Part of a small language model's weights: MLP 512 tanh GELU, vocabulary 512.
MLP neurons of a small language model. Each row is named by its layer, matrix (down: output weights) and neuron, and shows model dimensions 64-255. Each number is 500 + 40 x the weight over its row's rms, rounded and kept within 0 to 999. Numbers have three digits each.
After each neuron's rows, "fires before" lists the tokens most often just after its 100 highest values on Wikipedia text that the model never trained on.

L5.down420:568573508431501551510496512511460445569548510439424491491509472492558490418461473551502491488614482483518608512480531490440522520509459478541536454558521523504525481503512494545500458508378527468488498474452544501531496438474460564502551541505495537532559522460440540514557524497530488476501518461550450551437399540485473481529439474522525508513438482474490457480552469513510483477507465471511507497537529502480488501542528518493495555504547507450512479487503500511523528497481538444438337603503462494530520437534539472484502495497475474486545470473466471443496480515483508508
fires before: "h ", "==", "==="

L12.down502:500488510508510541477466484417445516531515522525503500492502477565498502458539440588523568524425431432458512456457469535417513585528487502482457562548489439462504561521446465489525489540477442567576466471510532480509571505480481533561481476550559500532390504452545468484497528494440532479521432430517475502496502517510485543519471506464549511587498540469463525468493515509497487577556449521507492540506503500575422456484452491496558504467479489437465505564573457516530587511436491461520496580540477506463502487551567511492503498530544537505470482483503459429571499498535452391
fires before: "ic", " ", "e ", "ch"

L11.down228:450495489545528493532503535511515472459476514467437503551450567616447570505575426537549472514499537510461454514526503537520489497501504472531486440469468487464527564528460463551470516484581501566481512532435531459508421427573538451502442472432488506512462444493422480476449479567458496589540500487494447481510449563500554539492588488502576496521475464520490454520599472466485472453457511495468514529502489521558491497481473483491564460445500502511484472497425440497516394470512542528507428482494448456562578512505552496428560541437486476501571503505494487549531470459535402519
fires before: "y ", "y", "i", "c", "k"

L6.down250:479559511555504578514474457452571485525562518550523466536480477468456491451543470566503512454538486514451584537494427496469447529541480513546521432474618504436487497503519484513504483466490525496488463433534550559500464425480539484473499581521487516531487477474505562524493474499443487479552488498524503530412451480441439528548535473519432501509480528473423524495471389477550504470517449497494509553546521485495435493504563482481472536559560454477519465434546559477499580475471559546455407520494433508567542437555549550482474530533482412516513487489538367490419481493532529558
fires before: "==", "=", "===", "G", " ", "P"

L12.down418:491461428620472516480527490531571455455467504555518424490527447529449524520522505465516451461490473520438476471527536586494490516503546495547494496493486539465481467494516471491443497540466542492457527524521563504515505435521548440530500539516495465491528497506561468538556537545466562556488538436478436483516424463497438453466551540456506498506550457518481538481469498514507489457524451472542502458524556450440524494544468468525447479505519461468494543508479490459546441466513481540430525506561538531517446511525512460500500580496445499553614590562518496516452496443491505484
fires before: "ed ", "e ", "v", "i", "r"

L11.down293:453437548483499535435493483495558509474480577576525460572542493604525482491474542485485461492516468562452531496512560493507421486498522524443522508475493486449485515522464561482477498514487520488519523450482555558532478531435495501533474475513614542544467494486517477499463557535454463442534515415530514467547484535508558485584489525390525491550505482482424458508574510511515431473556559486496496437500448537486498465438468575556498502483537551545463496506596407504498439544479532476487566534469543494468487539532542517498408472471471522516472426443462539465492498464522520515
fires before: "ic", "ol"

L13.down21:468521543546512483519521540570475524589472509485527469436488595502448491514502512557483498505509488525457440483458475559497482561516519542534507536465460519500518507512493457472537409498482430477516467531493480471489462455490549519440504549453465439508446453499523481548491473508521535568544454476485500515514545490469518483471558522631522468540518491476517536473561492476507612492470539518467430477424507455523430517466445513506508546511524561472537515453456565538412496460545445451454431453492523498542492481518525548522505514439536500434582459508543475510518509471451467556
fires before: "e", "es", ": ", "i", "es ", "y"

L3.down300:551511489583547495538467521486542466517418498535535506449455504491518502501492536531533437473557527478485550514472582551524550485441545469506532445494536511459455576545503515508490539488443525492460502494535516524433558409515455556569457570483478470429478502552491529520547518523440528518577564427505496466465553476491462494476419496499591532500475445529493514462526513552531499486556497502536552397472463453484453441403447523534431476554514515480497578483429458458448495443491538544479511509453477535503529449502448550482469546498523526483538468480554402478493537557502475482
fires before: "i", "ent", "ember ", "e ", " "

L11.down414:534493515475494419504546554473447491510454532554564503501526458525458531525502504487478508462472462552532472462501424521567459568469513473593482458498537493514469459488453476549445432422468483555535525452501532429476478509463564510483548488475540445549523450474568587507501521587467512551571458482504553503545453551524432483544526466418471485469528495547523540517497516534446449515546458458515496454514560575566498503433431487458494552520445484508506568522559506517568430485549447566536392522559492510573489494467489512523514532499423465530508567493563492479506534539565509511
fires before: "e ", "ed ", "as", "al", "e", "es "

L9.down337:492519543501486571444477515463494457445534490523571486517550469591500503510518517513503551550473541513470560563504492421481529543567546542419466506467475470484401467513540532465521500506471479477536491456513472456504573523464451495555479412440521539503582425468444523487533607487525499496527505509497528541427496565526532445562515581464501431456479518446446505461517453534370534495505444564465527564465487532478499526488501498533439444517484497573534497532537464482389473497561503462483582513506475552510455503477519528478498489523493514506563505549480522530452500585462522477
fires before: "\n\n", ": ", "s", "ic", "om"

L8.down381:529528511517530524500548568489484434504539529553531546512570477518518537513500455575537516488584504556266515495473527543485501533585486530504510464560542470464532504485513492508550546532400539492469536481460506512494464465498524495469488500532513526463528528462499524479507515601457527488548455473507502536499519461483473468507440520484486562569497514479518508449513489412491476502487438479552515492580501495499513498490525488451466491533557539474493514489457538460482522520477550516480325592455466473522545478547539505458459494515481441501540468541512465452515487463462459550
fires before: "==", "===", "In ", "The ", "T"

L12.down345:458447545532528566488502496564509428578480518450518537457554513537491515474520499505467486501595474524406440513503480549474478525482550431422512467492489476519467556532416489529521515422559485449534475571544563461458435486428521567499456453545536543494484522482457505433438480535466554474513500475514444492615509536534535541527500517467520474548491571477507468531486529496499444524533497517466436555515448573535541486468467462458485531499562487470579530509481505558588454402540504529459465575454512464514536508486538495465435470524449533525448473535513481546466491478484482557
fires before: "i", "is", "ic", "ab"

L8.down384:457443438482548534471581535530468472485483474599564550477454470535488544446526487500487539475550558542410581526544560437460517533511449508441472547527474541459498469444536476465514580503495535523540500506442507557496533390492499563570537586475538510467513486489501533542497478527465424517461527480502541518499485507492502483586465539448544534478458586440490483482483496537553485490489421515495552468521525449475536451456473467496472580528447521449471524539526552483436507458530486486533375478507485499524526468524543502467537533501474490509483601482515421491546500469504505567
fires before: "==", "In ", "The ", "===", "A", "I"